From a checkpoint of a small transformer trained on Wikipedia.
Training: a variant of Adam for these matrices, 737M tokens.
MLP neurons of a small language model. Each row is named by its layer, matrix (up: input weights) and neuron, and shows model dimensions 48-175. Each number is 200 + 30 x the weight over its row's rms, rounded and kept within 0 to 999.
Before each neuron's rows, "fires on" lists the tokens most often at its 100 highest values on Wikipedia text that the model never trained on.

fires on: " |  |", " |", " |  |  |"
L5.up599,170,193,233,213,136,195,157,236,189,223,198,177,198,210,237,263,231,168,147,182,211,180,176,225,200,251,249,228,196,225,205,187,221,186,240,229,134,209,230,134,143,213,170,189,237,192,165,162,220,181,226,202,153,180,207,208,207,175,201,159,227,199,189,205,145,152,234,194,269,202,138,225,194,182,192,172,222,235,176,193,193,188,173,256,244,177,206,172,191,195,224,214,171,161,172,219,168,185,176,161,165,230,245,195,215,219,144,155,193,181,203,209,230,133,159,174,216,188,211,187,193,237,200,217,240,239,230,228

fires on: "serv", " press", " Public", " sub", " strong"
L3.up128,198,214,235,212,176,196,198,203,230,230,182,164,215,251,182,225,198,208,204,149,170,189,156,203,231,203,244,187,221,161,219,152,171,215,217,148,176,223,176,192,150,242,179,152,205,219,211,228,178,239,213,220,200,192,209,207,183,200,199,192,211,237,166,179,186,191,217,201,210,180,155,201,152,182,207,185,232,216,205,194,209,176,179,151,192,193,220,230,165,250,173,186,196,204,228,221,172,223,219,163,191,255,240,224,179,236,201,200,168,171,197,194,144,225,238,212,152,170,217,200,194,236,221,212,194,208,236,204

fires on: "re", "ic", "ric", "o", "is", "us"
L7.up263,199,148,201,242,185,169,202,229,163,259,178,211,245,221,174,209,169,119,214,186,142,232,156,218,216,190,204,153,172,241,176,246,203,254,212,210,235,206,219,197,213,178,159,210,244,230,218,178,215,238,165,196,208,204,191,243,210,225,162,239,176,263,240,225,155,126,224,151,219,198,178,246,151,214,217,182,191,200,229,183,185,191,237,262,193,227,174,193,197,242,256,228,178,244,199,228,163,197,196,228,224,158,190,235,214,228,224,155,186,242,199,197,196,202,171,223,190,197,195,181,194,191,225,153,175,214,221,208

fires on: " ob", " Ob", " much", "raw", " cross", " site"
L3.up167,220,199,248,202,201,160,186,175,170,236,189,226,234,186,147,220,191,205,180,198,236,226,239,200,216,198,236,213,199,146,161,171,185,187,183,239,220,214,219,166,168,247,220,231,237,284,189,214,190,187,231,191,254,179,201,248,212,228,213,160,170,159,159,195,180,213,223,271,196,225,240,238,182,134,193,212,227,160,181,201,210,209,174,200,160,172,205,226,142,269,185,182,144,251,218,192,178,210,245,209,207,214,216,184,212,224,183,232,207,164,185,175,231,231,165,229,168,243,204,190,244,177,165,170,174,199,248,194

fires on: "1", "ry", "on", "in", "n", "2"
L3.up415,172,180,190,231,237,210,208,200,193,226,219,230,217,187,209,209,165,192,229,199,158,194,215,197,158,192,187,215,178,182,155,174,194,219,194,200,210,178,202,195,203,206,131,199,199,210,224,186,263,183,150,225,214,210,226,177,139,152,177,189,215,205,209,200,198,174,219,217,242,169,184,245,211,219,258,208,211,187,178,180,181,181,244,178,192,205,171,205,180,175,202,244,197,147,221,181,217,198,202,192,163,212,176,186,211,180,237,197,179,189,238,187,201,185,181,157,197,199,201,204,174,196,196,192,141,232,182,165

fires on: "1", "ac", "ry", "at"
L3.up888,185,192,203,217,187,214,215,230,165,208,178,236,191,196,193,224,198,167,223,195,184,230,227,224,180,198,217,170,182,234,185,191,221,204,213,200,258,171,227,179,197,194,135,218,184,223,209,172,229,193,158,221,198,232,220,215,174,140,162,228,221,194,230,198,198,174,213,187,200,161,188,234,221,226,276,167,238,216,241,228,216,198,239,179,194,198,199,219,233,225,223,243,208,133,191,163,215,209,205,175,198,194,189,190,154,204,212,231,181,175,233,221,210,219,195,169,190,244,214,254,187,216,196,167,173,226,173,168

fires on: "ot", "rew", "ure", "oot", "or", "ridge"
L5.up405,248,195,235,227,201,158,212,188,200,173,199,201,217,182,208,201,160,134,166,253,220,220,172,223,207,222,166,195,171,243,204,213,194,211,176,259,189,210,228,217,178,191,220,215,220,154,149,162,215,238,236,192,171,208,191,124,179,215,175,179,233,155,166,171,210,175,192,232,269,154,245,180,216,201,236,203,235,155,193,186,194,146,157,160,238,251,228,241,209,219,165,231,171,180,223,273,237,186,218,157,195,237,226,183,198,217,173,177,185,155,184,178,198,158,200,183,191,130,209,224,229,212,184,168,180,202,218,176

fires on: " \"", " / (", "\"", " called"
L5.up345,253,224,200,198,201,179,249,212,221,200,172,175,184,227,187,227,231,192,191,177,193,209,229,238,219,245,226,176,200,208,191,185,246,204,175,186,176,166,200,207,194,248,233,206,180,201,199,168,175,152,200,171,194,222,165,191,191,187,225,263,179,169,168,231,131,230,218,206,217,221,165,192,166,185,210,243,139,224,235,185,239,205,210,179,193,142,219,154,137,117,238,218,195,193,188,178,249,150,190,271,201,240,160,155,202,205,184,180,149,243,238,214,177,215,173,233,204,156,181,159,196,216,247,193,151,226,213,221

fires on: ".", "\"."
L5.up708,219,206,252,191,181,195,198,240,231,215,198,183,108,161,189,174,196,165,187,219,207,243,124,226,238,230,223,243,213,123,222,173,181,250,141,227,142,225,219,150,214,167,171,167,257,179,234,140,164,197,283,200,260,214,198,206,212,169,157,213,221,172,189,175,191,157,169,155,203,168,199,210,201,213,208,188,181,196,202,184,220,188,165,242,223,217,228,186,237,193,225,192,195,180,194,212,229,219,186,154,168,219,233,209,217,243,192,174,206,204,129,176,257,153,161,183,170,213,216,162,208,209,241,200,175,196,232,246

fires on: " ", ",", "1", " | ", " time"
L6.up701,215,223,207,195,240,149,164,184,210,177,225,188,188,215,212,228,217,183,203,173,269,193,182,131,222,216,237,182,183,177,201,133,235,164,218,240,192,143,201,193,183,217,233,208,256,239,177,186,199,196,201,125,201,195,248,154,223,192,183,227,236,216,181,207,184,232,193,213,199,157,156,182,233,138,253,202,203,164,178,191,167,208,186,183,194,174,179,244,187,168,216,198,198,198,211,274,162,183,214,209,180,194,223,183,215,272,199,203,195,184,232,201,189,139,105,179,161,264,226,209,190,242,229,176,178,189,205,173

fires on: " |", " | "
L6.up780,224,200,205,249,158,181,222,178,223,183,224,230,197,150,195,243,264,227,182,184,256,150,185,185,267,228,258,166,237,183,184,164,209,148,200,196,190,189,249,174,207,248,238,194,229,191,217,147,198,174,214,191,225,168,209,177,217,197,179,211,216,204,195,200,193,192,199,207,242,193,251,232,248,135,247,206,194,175,182,208,193,219,141,203,196,176,179,243,184,188,182,172,177,169,184,189,121,231,139,188,221,207,206,173,214,197,212,194,199,169,211,201,179,178,146,159,183,220,183,178,176,228,196,177,221,248,240,221

fires on: "\n\n", " many", " other", " both"
L7.up710,206,170,183,237,214,194,204,233,164,252,190,172,154,197,190,184,208,165,169,218,227,149,207,193,222,221,218,174,214,174,188,256,141,223,178,267,225,202,203,166,208,230,240,190,248,145,203,162,243,234,224,183,203,237,265,224,185,203,237,207,232,164,187,243,164,148,226,225,206,187,210,193,233,220,162,170,197,173,195,196,167,155,191,240,188,184,199,217,205,186,172,180,209,229,206,204,172,217,212,167,158,178,210,200,205,197,169,175,223,170,146,224,176,204,175,154,174,205,203,213,248,198,203,167,190,231,213,167

fires on: " ab", " bel", " times", "com"
L3.up275,240,186,252,197,176,182,244,166,220,249,153,228,256,230,227,114,217,196,188,158,219,171,182,190,210,234,238,209,200,188,241,210,226,241,209,265,243,222,253,144,175,202,202,204,206,124,189,202,198,223,203,169,257,172,186,250,198,206,228,185,184,227,182,197,189,208,257,187,190,207,219,176,199,204,211,175,220,209,207,170,203,205,188,232,182,219,219,223,211,222,189,181,130,220,225,212,119,185,216,146,213,227,204,169,147,122,232,195,229,155,188,272,205,198,170,232,181,195,216,179,207,206,181,207,145,232,227,202

fires on: "ure", " After", "on", "After", "978", "rew"
L6.up253,198,205,220,201,250,213,171,226,170,185,178,182,242,160,184,213,238,176,189,216,246,181,181,181,193,261,217,145,214,174,188,160,183,187,171,215,199,207,187,250,211,182,218,215,192,196,184,184,194,216,246,230,203,215,217,138,192,210,124,243,227,160,199,214,222,191,150,180,236,223,271,217,167,213,193,245,192,208,219,219,237,146,176,230,207,227,200,272,227,160,224,201,187,207,240,212,174,204,210,223,177,213,248,162,191,290,214,179,212,207,204,187,219,160,160,213,199,204,192,197,238,236,208,214,215,251,233,167

fires on: ".", " of", " |", ").", "s."
L4.up477,217,182,207,216,211,177,126,202,236,243,123,144,186,178,203,208,236,159,155,206,209,159,181,201,235,216,228,195,194,182,202,179,182,190,200,260,198,228,239,185,183,175,205,206,239,197,179,148,250,200,208,246,211,229,231,227,180,193,200,248,210,197,107,223,169,184,220,164,231,180,225,211,171,203,206,195,185,245,235,209,215,178,174,229,246,192,217,231,197,206,208,191,187,196,246,163,204,235,245,146,172,196,188,208,252,232,199,136,253,202,120,168,172,189,142,206,211,208,229,205,225,232,199,188,184,227,230,247

fires on: " following", " lead", "raw", " Ob"
L3.up715,241,206,225,197,259,189,188,173,222,215,185,166,285,179,186,204,201,190,217,183,222,211,137,211,214,224,206,197,180,148,162,233,202,235,158,215,229,198,218,177,158,228,220,204,225,198,156,233,206,173,272,159,223,209,199,215,194,231,207,186,156,256,167,208,233,232,249,233,199,242,210,189,178,135,184,210,218,195,179,187,232,198,160,210,174,178,189,214,161,195,248,190,156,239,248,193,105,167,233,199,220,236,179,184,248,209,195,246,194,147,223,220,173,177,196,209,168,184,181,179,192,194,184,179,187,214,209,173

fires on: "- •", " based", " Aust", "rom", "ither", " Columb"
L3.up98,204,193,204,206,191,198,201,214,197,174,236,210,169,220,250,289,184,222,229,157,217,264,115,229,201,195,162,200,243,242,180,200,256,266,198,163,193,200,190,191,218,213,193,235,210,252,197,143,179,201,195,195,221,191,212,116,201,185,216,217,187,159,171,211,209,177,171,251,186,188,195,189,196,188,202,163,174,185,213,193,217,241,192,187,180,201,217,184,211,158,232,197,187,200,153,209,227,179,197,237,224,249,239,186,183,202,136,164,194,183,205,226,180,112,158,184,261,139,246,187,181,234,182,224,170,170,206,224

fires on: ",", "s.", " and", ", and", ".", "ing,"
L5.up902,209,182,243,228,126,223,163,172,187,219,180,192,184,172,181,237,165,160,168,173,204,209,224,223,220,237,225,192,198,205,177,151,157,263,166,236,131,181,253,184,211,242,162,164,204,144,242,175,136,231,241,192,225,171,190,242,224,201,162,194,181,157,232,256,217,150,194,186,215,166,239,210,228,201,207,225,205,176,200,211,164,203,170,252,224,229,220,206,207,237,246,200,195,202,156,209,196,215,167,134,191,238,208,208,253,247,232,184,250,274,199,207,187,123,213,201,201,143,241,154,202,215,247,240,208,183,217,213

fires on: " of", " had", " has", " | —", "ing", "es"
L4.up480,245,171,206,198,259,193,176,173,224,127,134,181,205,203,177,245,245,178,189,228,183,140,221,199,173,211,204,179,195,172,196,238,212,186,189,163,208,203,236,240,232,207,214,212,170,204,226,162,205,168,159,220,158,241,230,197,242,210,209,227,230,207,152,188,179,200,214,131,239,259,182,186,207,229,182,185,156,225,177,192,234,192,203,198,164,142,208,207,196,218,239,176,234,196,228,208,210,207,166,164,171,259,187,217,183,236,215,194,179,197,187,241,258,172,180,207,206,247,212,228,227,142,155,166,166,183,210,190

fires on: ".", ",", "\n\n", "s.", "\"."
L4.up890,193,198,250,219,227,223,189,185,204,233,125,168,187,182,236,233,236,166,168,223,266,211,160,216,204,222,214,222,263,202,224,203,188,244,176,282,175,230,204,201,149,213,214,165,254,187,171,177,226,164,219,216,217,220,199,253,181,210,159,268,197,175,153,235,187,176,191,189,213,194,191,189,165,220,201,203,177,167,212,200,218,183,184,244,252,194,241,215,184,220,164,205,205,195,200,210,177,222,234,161,167,180,188,197,218,267,197,150,227,153,130,181,203,160,182,193,184,197,237,185,248,227,206,223,193,234,201,246

fires on: "\n", "\n\n"
L7.up265,155,164,190,225,268,175,225,223,201,171,166,144,161,194,227,194,208,198,216,188,198,173,207,223,187,192,183,188,196,184,210,196,203,229,162,208,254,183,214,190,194,204,164,238,191,214,219,191,219,205,201,202,148,241,228,202,184,197,172,217,230,136,153,212,170,188,230,202,253,187,256,210,216,122,176,238,157,224,263,192,202,131,224,259,187,133,221,194,158,137,238,215,231,151,184,236,234,247,162,205,142,189,140,190,217,231,159,200,219,163,172,202,175,185,160,175,169,207,174,146,252,196,255,167,147,175,196,190

fires on: " | ", " |", "\n", "F"
L6.up363,216,189,229,209,157,138,211,196,214,204,182,158,164,190,184,205,233,185,192,207,189,259,180,237,200,169,193,205,170,185,149,194,247,219,164,216,208,181,186,215,217,182,177,253,194,223,208,202,188,200,206,230,127,242,192,208,158,250,234,185,246,247,217,206,204,207,235,191,239,221,198,171,211,191,179,229,221,233,218,165,233,225,166,278,228,205,229,159,136,143,241,187,231,143,208,200,187,205,178,240,167,219,181,157,182,214,180,177,174,239,169,204,269,184,165,224,194,192,262,203,264,170,222,165,180,236,216,198

fires on: " | ", " |", " | +", "; ", " |  |  |"
L4.up219,215,239,226,206,172,173,172,208,189,135,161,175,195,162,241,223,233,209,205,225,214,171,205,148,250,252,222,207,257,174,217,217,187,183,221,199,124,219,228,130,219,224,210,221,154,181,159,136,222,110,130,197,216,180,179,205,156,252,220,169,207,144,193,215,219,191,249,164,242,259,184,232,184,143,190,172,229,233,208,184,200,219,186,244,253,233,217,206,187,136,181,215,184,175,220,163,189,199,219,149,193,250,244,204,195,190,225,184,199,184,223,186,224,202,173,234,231,152,199,245,209,244,252,208,218,204,227,159

fires on: " Atl", " view", " Louis", " gradu", " Leg", " public"
L3.up651,251,199,252,221,268,223,189,185,215,221,199,207,204,225,188,219,214,210,218,229,250,201,186,180,199,233,182,188,223,186,199,161,182,269,191,180,217,199,230,172,168,207,187,178,200,196,178,195,207,164,210,215,200,176,219,188,212,211,204,196,189,216,127,229,253,160,210,186,195,189,201,170,139,188,196,199,189,216,176,182,202,157,209,211,145,207,225,210,184,227,171,183,148,173,249,185,184,184,221,204,211,225,189,173,180,212,168,151,190,129,220,180,196,151,198,202,167,149,222,211,214,221,130,214,185,223,234,159

fires on: "r", "or", "qu", "pl", "el"
L7.up467,252,208,191,218,152,255,263,166,172,230,205,200,214,208,164,255,162,241,224,189,215,223,172,236,222,215,192,229,221,203,209,303,242,202,180,216,225,186,258,219,147,216,160,220,168,224,202,177,177,158,228,176,235,188,215,230,177,204,211,231,179,206,214,173,182,197,159,209,212,170,181,143,214,201,200,180,206,182,200,152,139,202,183,168,194,202,179,226,146,241,189,225,228,207,222,177,188,246,212,212,157,211,206,185,210,237,215,186,177,166,173,215,239,153,209,246,180,214,214,211,247,202,176,196,182,150,273,170

fires on: "ub", "al", "ab", "amb", "ay", "hy"
L4.up386,211,168,225,223,157,191,183,199,191,221,222,194,207,130,226,207,166,251,180,170,281,180,191,228,246,171,182,202,228,190,184,205,186,219,174,213,156,207,179,196,206,183,174,179,184,249,233,195,168,202,189,169,156,216,243,225,192,200,201,206,191,147,196,155,203,219,240,179,266,181,169,217,165,173,206,279,140,190,180,171,209,157,210,207,165,167,169,235,207,236,171,145,190,159,134,223,217,180,205,186,192,235,189,204,193,135,185,191,186,202,239,251,179,253,201,224,224,200,218,146,237,220,231,202,171,211,180,169

fires on: " |", "\n", " | G", ") | "
L6.up599,222,225,233,222,152,127,191,185,206,181,226,199,186,174,225,239,225,200,214,177,256,228,185,203,213,189,228,234,195,191,144,176,248,201,220,237,113,223,261,205,203,154,229,251,198,188,211,157,176,166,225,200,184,229,179,198,160,203,211,166,270,191,176,204,191,173,224,168,244,186,204,196,231,162,186,197,228,248,185,171,216,203,167,200,222,199,229,162,146,157,216,191,210,174,210,170,178,216,192,189,172,243,194,161,213,198,192,215,190,226,216,197,254,193,157,203,215,177,235,179,189,229,198,183,196,204,201,208

fires on: "re", "el", "ir", "l", "or", "ra"
L7.up852,185,173,204,227,238,239,217,216,191,230,173,211,178,214,194,203,202,179,215,193,225,216,219,203,229,255,153,265,270,246,267,184,236,173,209,252,174,259,251,206,165,176,187,217,192,197,200,240,186,172,162,206,185,212,231,221,133,203,189,259,161,198,186,186,173,188,165,186,218,192,201,167,206,173,167,205,175,217,212,171,163,185,211,170,209,184,150,230,163,226,223,127,256,224,204,208,207,185,216,208,176,162,238,174,224,260,185,135,156,194,199,220,250,187,226,187,189,179,235,160,246,220,244,199,259,236,184,179

fires on: " to ", " back", " dec", " dif", " was ", "over"
L3.up145,190,240,179,232,201,169,189,181,210,213,202,147,249,190,242,190,213,179,143,218,200,231,172,163,232,216,210,199,229,186,248,160,193,240,214,183,137,187,216,138,257,214,186,191,224,179,200,179,255,111,217,252,212,166,194,234,134,203,171,220,191,211,136,242,214,182,182,210,228,207,160,163,178,220,208,256,137,227,190,172,178,202,182,204,198,202,232,190,210,161,218,202,161,172,145,172,197,227,236,180,187,201,158,197,206,229,209,228,189,268,227,173,192,175,183,218,171,184,234,200,183,246,235,250,237,239,214,249

fires on: "ry", "ac", "1", "2", "le", "ly"
L3.up974,185,170,201,207,223,217,211,235,196,191,211,185,205,231,233,198,210,154,197,235,168,215,172,209,178,207,206,172,198,207,188,219,211,214,181,227,161,156,212,189,212,169,155,216,182,175,197,215,226,174,172,219,184,233,253,230,167,189,160,228,196,200,156,199,156,186,168,226,245,151,177,176,215,198,264,219,149,206,220,163,185,201,216,209,202,216,206,242,218,159,203,233,204,136,197,170,227,203,236,185,213,210,202,181,175,197,174,172,207,220,238,182,228,198,199,156,169,194,202,236,209,217,218,223,273,216,159,232

fires on: "re", "\n", "-", "ism", "is", "ph"
L5.up104,212,202,244,233,188,152,146,217,218,243,195,152,188,198,243,175,184,150,190,154,229,232,195,232,207,180,217,189,173,222,169,153,211,221,172,225,230,215,216,169,212,172,198,230,247,170,105,230,213,231,166,180,202,222,209,264,187,203,148,198,199,207,170,197,202,198,190,197,198,154,178,207,197,182,188,208,179,224,183,211,169,191,181,224,211,270,223,153,207,169,167,166,222,257,207,261,199,238,216,173,177,135,203,212,231,261,177,204,210,249,232,236,177,229,163,222,203,131,220,166,240,197,195,186,194,145,207,170

fires on: " |", " in", "1", ")", ") |", "6"
L7.up351,199,188,222,214,181,252,171,181,165,221,214,244,206,164,177,214,198,207,199,219,242,165,144,176,250,222,209,188,231,172,196,147,222,186,176,214,219,231,221,170,226,194,184,194,220,206,186,157,270,146,185,160,230,216,200,193,204,177,225,232,165,234,175,181,197,135,304,220,232,233,152,200,217,212,194,180,150,205,177,214,184,203,178,183,224,181,231,198,214,203,183,192,194,169,172,157,152,186,234,188,205,215,231,189,214,169,198,210,175,183,210,177,176,216,151,205,239,133,227,204,205,257,222,184,239,266,238,160

fires on: " in ", "s,", "\",", " February ", " July "
L5.up47,219,246,227,225,207,210,149,228,210,229,182,178,229,157,147,233,168,210,167,223,240,259,216,205,200,229,201,138,208,244,154,134,242,233,158,177,179,199,200,195,208,242,188,177,233,185,199,273,213,210,202,257,211,200,164,205,193,224,183,177,199,193,222,222,192,228,223,223,222,205,159,202,147,217,222,235,216,186,219,199,139,151,171,204,167,246,204,204,185,185,215,194,159,241,175,228,183,183,223,231,193,176,158,181,253,246,179,164,224,199,217,182,165,235,165,180,150,155,205,159,241,196,275,194,223,207,178,171

fires on: " (", " |", ":", " | +", " -", " –"
L4.up387,216,224,203,229,157,140,186,195,195,183,219,141,214,186,220,190,216,179,212,163,269,199,210,258,242,224,196,179,178,170,161,205,255,143,218,228,160,190,210,219,187,181,205,231,160,205,160,185,227,187,211,260,182,181,222,218,137,208,190,193,223,155,143,242,222,205,240,165,183,227,221,255,158,183,189,213,158,224,169,201,164,201,176,266,243,234,248,206,207,229,221,208,170,184,215,197,128,162,178,173,203,235,172,212,179,189,219,193,252,184,214,168,244,259,177,208,243,168,207,188,160,136,204,208,251,201,244,196

fires on: ".", "p", " g", "}", "- •"
L4.up11,158,190,183,205,156,184,235,217,181,237,226,107,200,179,216,166,234,211,197,185,205,222,215,201,168,196,217,165,242,207,164,211,258,196,256,209,193,197,218,165,227,220,179,218,178,226,179,194,203,231,184,166,209,216,202,193,225,188,236,219,185,136,189,259,231,241,213,199,184,179,181,213,193,174,188,182,193,207,222,174,194,177,209,274,205,236,197,208,143,199,144,206,174,178,183,187,220,156,279,175,201,217,154,177,182,182,187,210,215,219,219,131,180,247,207,218,192,175,247,161,216,166,194,196,214,203,190,213

fires on: "ed", "y", "b", "quar", "um", "board"
L6.up976,219,209,196,191,198,180,222,203,256,241,192,232,233,201,191,189,246,220,140,194,239,216,161,203,240,196,183,213,142,220,220,198,209,170,179,174,160,217,206,188,187,192,183,150,210,211,185,222,175,168,225,165,226,272,182,190,156,213,202,119,165,182,206,156,198,226,158,195,199,182,176,205,186,209,213,199,193,136,179,169,206,173,145,203,277,222,247,175,186,210,182,256,257,220,171,173,229,223,175,186,148,220,228,220,175,151,183,215,248,220,179,159,181,220,263,233,261,247,180,210,222,173,241,192,132,221,168,144

fires on: " appointed", " state", " under the", "==S", "ively"
L3.up354,226,213,202,195,211,123,227,189,217,242,205,249,213,151,186,208,206,185,152,181,226,230,192,189,204,196,190,213,231,147,173,231,266,229,198,179,223,208,260,263,214,226,210,207,205,158,197,168,196,167,203,196,251,201,191,258,192,198,202,198,189,225,267,228,205,205,242,195,194,204,216,231,230,197,180,245,187,162,185,187,159,200,184,164,178,172,217,212,179,84,230,186,135,211,251,181,199,198,200,221,169,220,166,202,194,277,191,214,238,149,177,176,180,237,235,211,210,189,211,187,224,165,277,174,202,206,200,203

fires on: "sp", " gr", " since", " sl", " reb", " em"
L3.up680,213,192,217,216,226,227,170,213,217,156,185,246,170,219,222,127,207,222,231,214,220,188,188,193,206,221,279,210,184,210,216,197,243,278,196,161,180,193,214,139,266,189,212,222,200,141,216,96,188,195,181,201,232,188,203,220,167,202,196,204,182,183,174,218,136,192,244,206,208,202,187,201,141,198,200,163,185,185,195,179,132,233,198,225,230,183,223,229,204,241,201,209,198,199,170,206,182,230,176,200,214,209,207,197,181,169,213,249,204,232,235,143,216,170,159,202,238,233,178,191,170,198,267,169,143,192,185,234

fires on: "==", "===", "1", " career", "==C"
L4.up191,185,185,170,217,168,90,248,204,212,189,202,174,185,219,214,184,229,222,181,195,220,226,201,182,214,223,191,166,185,129,194,147,169,201,144,190,192,237,168,200,225,227,194,164,206,211,217,225,247,198,189,185,229,188,226,188,154,193,176,246,184,252,210,270,218,191,211,225,239,169,196,168,229,214,181,244,208,222,239,168,174,215,153,185,197,170,188,277,159,245,204,190,182,213,195,208,197,213,217,170,114,268,229,184,220,212,176,160,228,159,181,200,199,177,155,197,251,153,243,178,228,172,217,203,204,223,183,197

fires on: "\n", ".", "\"."
L6.up477,192,224,224,220,213,231,215,226,214,233,193,159,169,151,214,184,243,138,156,198,277,203,164,223,198,227,193,219,200,194,201,185,206,252,106,220,162,203,217,225,198,196,183,194,222,224,199,175,274,147,231,190,198,249,255,239,153,212,179,237,202,192,155,210,163,180,179,228,250,155,216,186,210,250,233,193,133,220,242,193,213,157,170,229,221,192,262,262,223,226,178,228,207,176,168,181,169,230,208,187,194,190,165,162,248,207,174,129,203,236,186,213,197,178,195,216,172,253,213,180,226,240,221,195,186,205,198,232

fires on: ": ", "==", "===", " | ", " |  |  | "
L3.up208,239,166,212,214,200,187,202,166,254,205,193,173,211,207,238,220,229,158,150,185,214,186,177,178,198,217,185,198,244,147,200,132,218,227,187,206,155,184,269,217,212,228,223,218,234,173,194,228,288,135,180,187,194,215,210,182,154,186,155,225,203,151,179,237,260,181,198,208,193,192,181,188,192,229,201,223,187,203,254,223,196,223,179,231,163,170,248,212,156,270,199,177,187,182,187,159,130,262,165,184,161,254,161,154,259,211,198,208,252,207,186,227,241,176,154,214,181,215,233,218,198,199,239,217,204,243,226,232

fires on: "\n", "\n\n"
L3.up542,207,149,205,183,225,205,168,192,195,205,219,197,107,210,180,205,195,138,202,215,240,188,216,185,160,195,190,196,210,196,190,201,170,224,161,188,199,181,259,227,186,219,212,192,220,200,223,251,141,231,233,204,171,234,214,194,177,197,123,240,205,192,219,182,190,166,183,214,239,189,209,201,262,228,185,212,216,146,209,192,255,144,197,192,241,196,177,211,226,225,197,224,276,194,209,207,244,205,151,156,165,176,195,146,217,206,185,187,258,179,160,244,187,191,213,210,172,169,194,168,254,167,217,200,184,195,159,200

fires on: "\n", " not", "ac"
L3.up622,159,168,199,208,210,213,207,242,204,217,241,146,185,230,228,208,196,185,148,218,193,255,164,173,221,215,216,193,202,178,250,160,235,215,208,228,113,156,221,202,228,185,201,202,185,193,198,186,198,190,207,209,170,184,232,180,137,159,167,213,235,203,156,273,194,149,173,181,236,169,185,170,219,210,252,264,140,227,217,158,227,173,220,267,184,213,193,232,256,230,195,192,175,160,205,188,206,204,186,207,145,188,141,210,227,204,219,194,192,257,228,193,240,163,182,165,207,202,238,232,174,235,192,248,252,222,220,236

fires on: ".", ")", " And"
L7.up303,171,176,198,209,157,209,237,218,233,208,194,184,175,181,258,207,186,181,181,171,202,211,230,210,168,213,181,166,189,212,148,185,245,226,199,226,219,171,243,217,174,195,194,203,172,211,152,174,170,219,180,199,220,221,206,184,155,154,206,189,213,218,180,196,240,170,194,192,198,164,181,219,203,205,181,184,222,119,218,182,235,188,192,236,263,259,239,202,211,216,231,255,175,223,187,201,237,190,227,171,183,211,193,177,172,192,183,208,220,225,189,194,158,219,198,221,169,211,226,159,235,192,251,183,193,130,204,212

fires on: ", and", ",", ";", " after"
L4.up305,224,192,195,224,191,233,202,196,211,200,186,200,166,188,204,218,217,179,172,182,181,153,79,241,218,246,271,200,215,149,193,188,135,178,177,211,253,204,240,168,188,212,207,203,258,211,268,155,202,185,217,150,191,197,188,198,210,219,162,226,186,176,209,194,193,188,159,207,197,191,252,179,197,178,187,227,196,164,216,197,206,171,144,232,197,215,185,196,182,244,186,183,176,187,249,189,185,209,257,161,182,199,240,192,226,229,172,180,226,233,182,143,178,159,122,180,225,185,205,206,211,254,266,220,276,240,237,214

fires on: ", and", ";", "ther"
L4.up782,166,213,157,195,182,232,141,188,242,214,188,227,178,229,196,202,189,196,185,238,193,197,115,194,201,215,226,198,292,169,220,185,195,168,173,226,199,196,207,164,169,242,183,175,226,242,246,193,237,187,187,212,226,168,180,198,193,215,191,259,224,183,246,154,181,161,195,188,208,181,217,210,241,172,189,217,209,215,231,218,209,237,168,291,230,166,199,190,184,236,216,182,191,156,198,209,208,183,244,198,213,204,175,171,245,206,187,181,176,257,204,164,187,176,210,193,251,136,216,206,208,270,217,186,275,237,239,214

fires on: "and", "ad", "ast", "ed", "et", "er"
L6.up810,193,137,255,234,164,178,271,183,171,183,230,196,236,193,184,192,181,179,203,194,187,179,217,213,208,188,176,211,163,249,215,167,195,203,153,206,209,251,184,182,159,220,185,190,194,198,223,201,172,189,183,207,169,195,188,206,226,155,183,179,214,165,127,214,218,217,170,200,187,249,225,153,176,223,249,216,201,161,197,192,171,194,160,225,185,215,217,230,236,253,246,135,162,191,174,179,178,171,198,213,214,222,167,173,190,198,194,179,201,232,203,243,218,194,202,246,200,187,203,212,197,120,223,244,197,236,267,160